{
  "n_layer": 13,
  "norm": "rmsnorm",
  "norm_eps": 1e-05,
  "rope_base": 10000.0,
  "init_std_qkv": 0.0169,
  "optimizer": "adamw",
  "lr": 0.000532,
  "beta1": 0.9,
  "beta2": 0.95,
  "grad_clip": 2.0,
  "decay_shape": "cos"
}
MLP neurons of a small language model. Each row is named by its layer, matrix (gate and up: input weights; down: output weights) and neuron, and shows model dimensions 320-415. Each number is 500 + 40 x the weight over its row's rms, rounded and kept within 0 to 999. Numbers have three digits each. A neuron's up and down rows have the sign that makes its largest values positive.
A block is one neuron, or neurons of one layer that tend to fire together. After each block is what it responds to, as a language model described it from the Wikipedia text at the highest values.

L5.gate414:488511481567548473508486502486465465562529524554530529495442490450446506592525525575571506576509543522552545491519523483469496531497449546524469452564451399561521543488516565496482479463445530452488543478500530472518423574526526503480471482525484540441530467543503492538491533503483446550
L5.up414:541444494500560520444509553482458506536455476526476484515466447565440473526588498443567526443497569527507551472544533573455555535461436472454551540503522428561498495451510568511479452531493529517557516541544489462572458499401599446502508481440453503517529539539514497513535471595516481518
L5.down414:558540508490529477440530512481492430568553477461466503501513496514445499629498481480465433502510529633535569486462443547558510435538527483522565589478507494500513434519557517423569433468488586542532504451517572471451411573457549482500522456526449512524556501564464500521523468565473484460
L5.gate655:487523515540495502481507474553526528443467474520496518550477450543468506510515472507559499515520442504476582583463433532520478488518474452546438502476510404481484465481454568532548558477473511432438448518476521560478514477536498526508485518492561560531522451529443489528493478585472521442
L5.up655:511563431428495513491515472485487523543483507503514483495438485546443471508461477542465534495478498483506569516544433465463499441564425511447526500449445543457440428544490506521515519515453499520557521520504525530534486413523497520492540492460528500429461554405502602518545434541510489575
L5.down655:478452541447561511488433499480516561520460419441527475477550525466450541452482531470545498472466512528480460523498448500464501474522495532515520488426478539514494422485507519553444480505461505515474540490463488546556544540470579446456500508564458548556493448431486487502477462526550527485
L5.gate1185:548505515482488471484505481504497498469486485531517549512502458499488513485478424524465482538492543468489555542545490490543510437534459535534544475516497494532418472446516478468519518565513515515484480461547509492497540463492433545592445534545531520465532441492459586481491554471517512512
L5.up1185:461557474514483517529438499526472477527460465536529547524494468526506581455573512570511501557510578502464412554512444481514455450540429466508546477457574477385536508552479475491467479509458534501483498535480482573485592470523449544507492525490488427521459471491478429531479483539514444475
L5.down1185:448425472445491493544480539506563494550492499514522556508438475383514481500402437551457528537530466510484486475536419536483497487512517485472517457449412456484459438417479503545544540468481478483512438440462527547554429518476495461543467452535496530485470501513454558519536496450518475556
L5.gate1824:512509481541506517495475442539561500491482535535522542527467497542453525499468496432513432474557479458468502532562464419514578480569490456547509513503512472491527488505545498475517445527485459412507478458574507535503514540497470565522480527566513537536497571534575543536551497555552455482
L5.up1824:562464514503508465444466513501564425452528467499497498519475479584515554480509507443509464431505461556502564529538551464456429464568510506455487513484488480556468437473512571544511483477510435535517476496566485507456478412486486494483488519529497547571490569568493555509501508487557481500
L5.down1824:521564520482604546509483490469506571543496508470470554508489503505506574535445500464583463471503494491542595436499507525543538475479518561521524484586537458563519486462525466547481484525529437505518489422457461456489502541560526542494449505526532492450520540493528508505423449432482501420
Example-introducing words

L8.gate72:537459548489462504473488486525433485454468487483552521530524458494544490527503503550531471505575539472426538506528545545508515507505511455524445539531489528482529514448420495436550597519507495484447561491419542534483538509521461556466552489459541563465481494472616485449483492575506491536
L8.up72:541447492465458490509491550582478562533506494518525390439491437451474478534513508560475491555537490516502482488496483479518460479456553481453475546493518446482411494552544559540519570533516495449465419561523563463486539442485522503478521488491440594449520487500502563533527536501444439531
L8.down72:562392516470414431428483547426523472533485504448511526468433483485523498534504532473473543507528505468434505547512467428493417471483517485455423525486471571525499529478507504583575520513502503538492447505493511591447483509549443485442485484506489546464470473479594478495480510601536525544
Proper-name first piece

L2.gate426:589545493460421480443504560493501502469473477502481469514610477488554462490498531594509454533514523535557496526545499506503492513551512518445483451475522550489462512500412566594478466469530524464449458510535534426540464468488496541489479526472486523481497503416518524537485494504582519498
L2.up426:519512442482399398521508492490471486485453506529464454522452520488485556572477521526510466551433590573530506534455528523494459510455535493491482438600489511536531536507597465393549444509476571527447467513532487459487479480520537399494424477520480434592480481500537529429487545490558503481
L2.down426:527478491475451482487569549469453444538497458534495528468482524554467494510444505540454465598486480535495492491531514454553528504447571524426548467596587534542478493492458491512493473501499523513432515483616486533489529518471529439480421464521428494533391534489522547428584462467584495470
L2.gate838:439497512554491478441475539495543532435426464488515516490539501485471502492475545468544476570612506513484497456491517497469458533516530556497495481562500465507449561514539492475503477486482519541506501482539502546440570568474478467492531522457491520516498473590504440468430553471474461456
L2.up838:437476445522548511514481495530469473443455492500524501559491465544453501455568466612477412537553584454559499433512496528502516511517507498493528396516493560501526478504498608441534501458463518526542542453464504524450524517485450433479492602545462465491489550495470409554403514531518463470
L2.down838:490473452520488495520501539467538484521520484506457459562527489492487499550566494446576511481467437532500544515519481474495535503441480466518544464580551524458508552445564432534504536387530456460508473552519499517517484550501577418548500478486457444421445479534473494522520515447541532522
L2.gate1358:536451502533502531488393535501477436441481540476515533520460564522490429535489493491443502521518534524490496582606480511592417503459604450452496489471486452460513470437523512543498539456501474508425463572471519456542573427475454555482480490451478537525448500511590551589553474538530487494
L2.up1358:445566507547467530442461478512558461552495515547472514500473618500485475496528503560444546499540480507499549502535553446523412457464432477468572499527580580475487515570492562490540512510442493449541513521512514529465450453453492470481478498479510539555513538492508512517536518473514504503
L2.down1358:454494554535443461460483498448477395505472445470493455459551639516465447442497530519503488501508458460530560528527509505488442490448514494484492521494519523535494554521566504530521588538458528498474509546463473534432535518563525439495489583534473452527585482463529511534559497506474532527
L2.gate1507:502431439550474481475483524553436546526463537521514502497521502494478549478528562529439427522555591564560479519522529512457546490545550488466484446542508556474508581432511611510523519452539497536482505550555461512500464453438476457488488485501493533483484555541537509457473498549589452403
L2.up1507:479539526469512510432500590513500568461431448523456504515554492511545487490497515542473493563575536568556557548493565471514461480501484486431493481487517511471497461464455531550533542496557510517512523504463472505500522489456494509491418510536510556441500474509517511538535522467521504483
L2.down1507:560469488518551547413503472452511497475503482497501572535421541533519521511510515559484549603478437533481540467534512531523533522467518482458522462532520498514450567441471524547429587488480515568475465509505496516445514430374467433502490450528445463533434501490508512512530490476592436426
Opening parenthesis

L2.gate1444:465473522519447540457465481467490486469501523525502398475641474561491520514477501479504506506509481478467520528493500495482503563507507455552546486511483574552479481472480516482493429536454433497499447487515515524535501503533509477573529406481534480528483552500542516539514537539475507491
L2.up1444:521496478536446492544419511487490466481512455485517486495448466481590441480503537484570511501496480558505463520476466549495526482478504468492496406507468494515495511477524473551525505533540481392468495496523485495554460481450446461501472509553432474470491571511528430510513546457536547481
L2.down1444:566505515483522445448515473479473475525486463511476510550583434558463469517457485457525465551488519460501471527488493519488504416487441528531505557447506471530571520487491454511475461492448510505530557464495482561549515466451478493478546493485462459491480473474467485490503478480593537575
L2.gate1480:508528489548553553492455524528496462566463444499523501586474499544517516534507492475553523517485466494497506510550486437477498426512469546496659549503514414512509471499490545537419537524501595419498476449451530485496462519494482524514455496454511567513499492622528462467512441462515419554
L2.up1480:494522454490444546485577538490539537483455525580558473516455444519524550474521525499509569600486484550500542478547473470456541518500412532535549469487509434463488498524526534505435494455473577406534515505513474484528445460474511540478521455518486530489418493523503452561503457551527461562
L2.down1480:441503492569518558483457495468511441520503497556497483540546530454498547532482542488535488485475462544433504522534507477461515450476441453469640503482491491513539500498490503544526463535524508463500546488433541559472490504474526498509523556498443546460499486532511516514569463486488450498
L2.gate1755:557524445503441491500469499466552433537467533450543469476512468569504547546562538480498486614543572564523570522474477484470561573520450512475535460517511546494499486531478536510496508495589523468520572477436520550506494507444525487502566526485491483450506493537489507461496443486516500573
L2.up1755:528553526524498523524467503437574569468451484469535475517421471559463463513573592505562445439538473546502584568553525452491513518512471489423490533482492440559532471491553485451518419493499504460474530428443572484521497495513533455485543468491481521465475504453536486396509520455447495474
L2.down1755:486513500576550580503506465555533554538436453450464457498503427490487536511438546510552481475486526541503563500449490580493567556462486521546510573508481460500530438491523526463529506477446516457524452444519443518513466476417530472501502444460406581484507466505462457533546483527497447495
L2.gate1780:554520533581519567486495529485471503500496495509468504537514488549466519501468544493527511518517464512495517469496486438547570486513418485529475438536472501452553509559444545490462497560559527492549418469537525493513560486471497494516502427522456496493472479502569527501531453524561434441
L2.up1780:558506478526512512509474506521522535523452592535469512462532448510497484526549564543455472420544493575533481491597480501539509503542421471519487400508528573534530510493508497456578459470526538498491525479473456504514495476496452539526544461545484469497543543538517558469579510551593509560
L2.down1780:442453483562514492507459489523534472511491511526534501493517480469512506512445480418524450518523491545498537475491453547501553458538401582533521539507456492468527477457499455463539444496443476485522470475491442522528560514510515524460525464521426470526467494595499521451513495451564526499
Example-introducing connectives

L5.gate118:466481584511525445494490494656408460456567518554527570469459451533447540509481497597537525543549483437532518480561453481474502506538485490537459495477517396509437549465509452567554492514542523454536487547504475512473530523482530478460484512410486533498534448489466498610533444525485468512
L5.up118:473444488472571440485508491546465458462564527566529547524502519518453472578494511527447527459514475481497498518511471534522526538566511466486462494511489500483464509426416457537476506478472496512488531451497428489505492462565504448520504538448510482476495485503470588497570491566480535390
L5.down118:467503476522561505551491463492558531471463511534491489456457495561530453491492495520436536571504420520469448451447488597544458537477458481493578512421489494435541573437393481474443523436548490421550503471543492469554500452520481531517561521515495469518541550478528509499544472543477473527
L5.gate125:498486513546485581486416557534539499529514434485507505538473465531510463535429452512586520468531470540491581457533529510518518507500482495496500508483544519505483433494580570536546477464532481465483445543521529514490440448493467493538552482470512497449546471452473458482502477467445464478
L5.up125:573556508529500522477444463529509460459544499470495484495567452510525435459491510490470530581518396509490543489520502542498530512525508537519535523474480517393481439499406504501496575544459478511488561494533488445535543500486530589481526482538455467489550506440467478482507514479480471467
L5.down125:469503525569493526516504527602543573518427491523489515489486528479432486526476475517447522533497510527495595497481500490462490491464517509436493549451496552448520485508487501464504423532501488409470446524501513518436524566519547486517545481530513531506425476499518479505493492478502536503
L5.gate421:478512475502469472449485445503536494455583468494539526473462486513441477465454499532561464483503573440500501445538582480526456467548528456447456537517505443493457470436506575469517491411520521445515492503499520542487542487553477522478481465526457480492467493560547498537473504521468558553
L5.up421:482521511502503527506493497577510514477528474496467596507483501458513523473508567478537467439509444565478492537487509468491536464573457560558505510418423552563498520550497468565515544524467518474475461478475499495509500475528519418549488482497575507545485522527500506495467500506470471501
L5.down421:521493492458530460541483521570498543391418474537513506477463502475428483515510553456547490510535442448512453554533538512549555412445473485533501515458448548438435518525385454468431455410521575500511539559495507455523548536502403547512536463531522381490504515443565492509469484522537474526
L5.gate817:513527541462457460536580480516467463461479503564471465561416459442481562547531543539511593542495498544557551512517495486512525540495436534541489449492472535488559473524481557466519481450511475569540449473489467466502517571475538495498492503429558487475499516462492504539458446481470463504
L5.up817:472471578468529465596531492473410525465562444490557513510425485459462477499558458523521485530537482481577549470451553521513523526458490456510452552456521517504537431588485514599444468491481476528524543508514525479552489514522480488522432525504452476519493565517469522540480560461481502511
L5.down817:479577501437546582524513485470453512463481466538501546503427514460429493513484486548478481521518477470552465485494470523580436532524576542478460500550414522535560514552431513539512456555484586459513480562572488557476561467471500540517464487392536527448516523527526503524563491534502556508
Range "to" after from

L8.gate348:427493505558475511426446479529575538422504515520503506538459456551485571547542451503476498417578544593500455569512491464486505539513554535410538513531475496497432484495519529510626486457529493524480580561567524461504476496521435595522543584559482522480498469446515519495448512508533543468
L8.up348:467476527523504532540516438501550479461556493452489493555547536499493457576481511473438527469517504545496536531478564520438459465514520578487437593474448547525482562515497540477523564475465515569503491539450453554501496494589487541483486473455515465473485388575530438594544495506587490552
L8.down348:478506621424480526572535511496514493464497493542416515561433492384461509520537508480480466488494493489465519523487576570521558524459419508573537452478547586497465518502500444478524472533559422524481504473527488474531487544445447515555529488478536470520543465481466446593480490522522505538
Heading closers and verb-linked to

L8.gate1921:449434453432446520482517545510540507485517512418572442529551512501533462484525426517506501501515567601511470470459540489563486479504477542560519508507476547498527486464517534481397472459454516494513465485524515562488467504528489536490436408493522470450468443516498484511508540468474596482
L8.up1921:440441511544484501427493549453455502464466502440484466542558572527458484521543500473524471432576477471518447573498467448554466458485564521526528596540566538461533526479533450470505508410516433519561482531503493524470507544501518440493496510492537500552499503534498531481508520556519538501
L8.down1921:475443515512547484565517501489398521399526541501483487540513501544469494504459551481516495480468549525469590416516532447495528542462577473491485459464539446522517503486498516539479446522517461416426519555484503462520456543509437469508450515554462546451440513468528489482526441514543499542
List and section openers

L8.gate1571:492484449485436498557523500501569524495518507554511526421441423500431552460565515460474500500530510478536503489521598483473427544461535530493464491481483485469557571549456564554442570516502484517473503502479489498519535620602522501463443520565500462479506560519514601487461477500575455503
L8.up1571:509521606529504418476535533492450534472485485474431521466492454579488592542567536489545556476574550510532602561451489481411481494524491495542450538562497532529510478556458467548470562501517537441477462487532539525506556539534473510512469563502434526456515475528525590479458568478617478572
L8.down1571:454476529509426512477476548501510563534500501531463459516535461439474548467513446548501524467457529529509494451492418533473500498445449453524455517521550461482465494417561475522572508499546425459520478524467486548471467523494559429532456475515481516475495533521450472477504540473535505496
Possessive apostrophe

L5.gate86:471523509545496498496433544494433519447459448549480529409491485529483475533539510529483501566501511481403472598595552500428506479541464485546514494486495486490473562518412558555504577549534540507516497406521499515450449550518443468517461460461483541545445525511509522544397481483532488494
L5.up86:568561590487427476454499539505460471566535457501527444602488497521406465544513516504506589482496548459513481537523545462488521527550512517518529455532468439520545516457459515486481444564529612484467581545468579514517557514490446438497501479540488515542459517532548571500512421564530441549
L5.down86:558440544517558508423447494490419474458573445531538500504465579520488480457496465485471481627520519516480481516515572541437550501452553481587458508535507524447512496482426581577523534504526479456545528496562534455471498532508521521553566419554467487487532499503496531497530474551564489574
L5.gate1550:491517508519543516484476459586514528524497498599507473432457560475486545573563526543521485487483421466458468545471490521447472579513514448512447505511506546497565529494567497489450524512500482534501515532437508495506396499522494508436537552459490471490504541458549529513496511414505522459
L5.up1550:432493549526450474542536475564494490495468518551469528463483501508501520499555514532446453541515517416488451503522473481458488411454445503507501481471539563503482502509473492408473502523594516533490496472447435529455561494516448512368520512507541501491546542538433501539518467568478491495
L5.down1550:468478480566549525495534515450547478510483394453447535549501506473546511487513477485516455513459511484468502493516534516573491475487557476478556534469516431464539450560451450522524520537495546441476479500456495534562504520482479493576536445568552424465476503555429484473492519545529486488
L5.gate1551:556508448461493476526514475454436598541411454528502526444430481501512478479570479480494509482418512492547553501543551432358484472461571470423565491500573525475455388547475569571523481539485503441574520500465536495438458561450538518489480533515524495491506507613507513490433515378449516520
L5.up1551:485475509507511529508456476459523547439511437482509530523449534563541504565552517551468487509480491478467557481528479451512493538487485540544496522429532575464498454514555437470541499547530551531476540505512459522552483492531493580501494509484567486530479583495485473459505523479487481513
L5.down1551:489534521464470530456506429526470511432493534492486499515479438543555494561441528556504504449562469508469545498472497487539460424488452550492457521548560563505484551517479571499557528464431532448504502485530496546523482537489431517519526499513504428505515566582476408472414492491475473602
L5.gate2042:588462570507554465518562500452517487526481431537505516479474468546493508529529422485540511470491494433464508513571443524495486506546411442558437446550550542464542480441473528608436540554547454498477561469474536592487505429479519504497515502534509486486509465574554477556493638496554468501
L5.up2042:525478481516553541513484451475459497471503541482524507447457531481420475485510457493576539472430471475521485514517577516555526498519535487468429534495443491454516468475451501475491480529559559546538517492441541415533526499563515454572426514511454523462493562560498515496463483483537562564
L5.down2042:486537543553464492467531457570453558529523492529514493434535400492494535539506498469445453488565496521501458524526547504544480475475533586508453517513480486462420492565517497516432512488493531414470505501497526453459454481492438545458591533488534514479467515502477533479525519387499503524
Possessive apostrophe

L2.gate693:558554505579511505420485548457481570533560471566540486456435507468578474473507502552481529529492523438481501470486489585427456486445527481494510519489457414468488476504503511519536447504481566539538517515443495516479408520457537485506558542471494546516518476506524545476473493498578483515
L2.up693:489443463579501516504483487538549412486516452536527520541493488477438469487527535487506560501470461497398515398602509496494479540528446498492581586475542517505502496451533552462487500542552558551520508469492506449509587501551442483461513500504516503491510490520465474507487495491464549502
L2.down693:488446567563525519532395511553490472499498508538504474489472421508529477526475510500512533523486513516456482447518452457578492538523416540467496538478514558489469474425504538491509494461532503497500501440471481501478513462533524478483542449526499527457534501577450454568509460547443557500
L2.gate1011:470547545517585488513533483566447526505438501563491497533458513479528505478518555567547497516474482520565536511518450492494541453572462501537486575575540507455498570491480449568468451455513522477468467547508446510531499456496555462531447530395492485458520436515454512458457523474459486502
L2.up1011:488494481494542471520560455507451575535462485459464452513479504478497426507450596487542502504501526575476454523448566508469448517505555529507504565489439516504484469427550493464521523458553467417355524432562449511459546508545465541508551486443545532481524516543429501492564608416478546450
L2.down1011:514516453562519461513513476580396551532482469473496545492448545523478488455460477505571513492471467583508451457494542498486481486525492534465509574451431491473493496436528501521571486570579561447452476422567481494500546474539508535500551494429560515500552524446441523520521525396519562513
L2.gate1089:521493492460468526474441535541478562481492447520560441474469460444512562423443532523462547530555575449462499507441502500510518429493455492538575478498469475513377527518448472538596529576491531507500461504470551514510533556471505556475481508488500518525533449523416448468440434522542439561
L2.up1089:437483516429490464428554498457514514474580569485474548569533486488479491479512508572463508554565518494494495535488499538530510557481502514493527549458507530547481468446477484499500611487494455521588493522391531460466505500519494574530553523465477488568486510524442519489517484430503482487
L2.down1089:496563541455474481506471540526505506451567533497490393480543576565516462525524497553510553558512482581492481512497566523531484517499450468532511456473487539577421512516470539515556585522496473535563542512520541594481509466447504569551533519484451501485476476519478537502583458509472478504
L2.gate1775:541541670447528486500495508449434546457431515529530445556383529493523439435564514503541541530469507474504488505480555474485517578522446406584469509480467406519527479502502521455445580452543478457523500485516492472543478548474540495484486407443438457561509557458505484450504531501525504483
L2.up1775:542567543479551437496413565484516552463479506542506478506450390484545495502491499518510515505455446519556499453467540571534493494488514494540411514519447489486502491451489460548462516459474490536477504515532449526604451554540518519527496522528510534467505508433500589451507461532509411521
L2.down1775:479582545520564498495447542480522544530495506501545471531417459565495502504521534488498539496433473513502485450525530522491477536504466501580528481527430462557480544455490515524454534482541483463496547503527479491562517556525555507511472488511409482513463509441527572413557473533502538527
Name-opening word pieces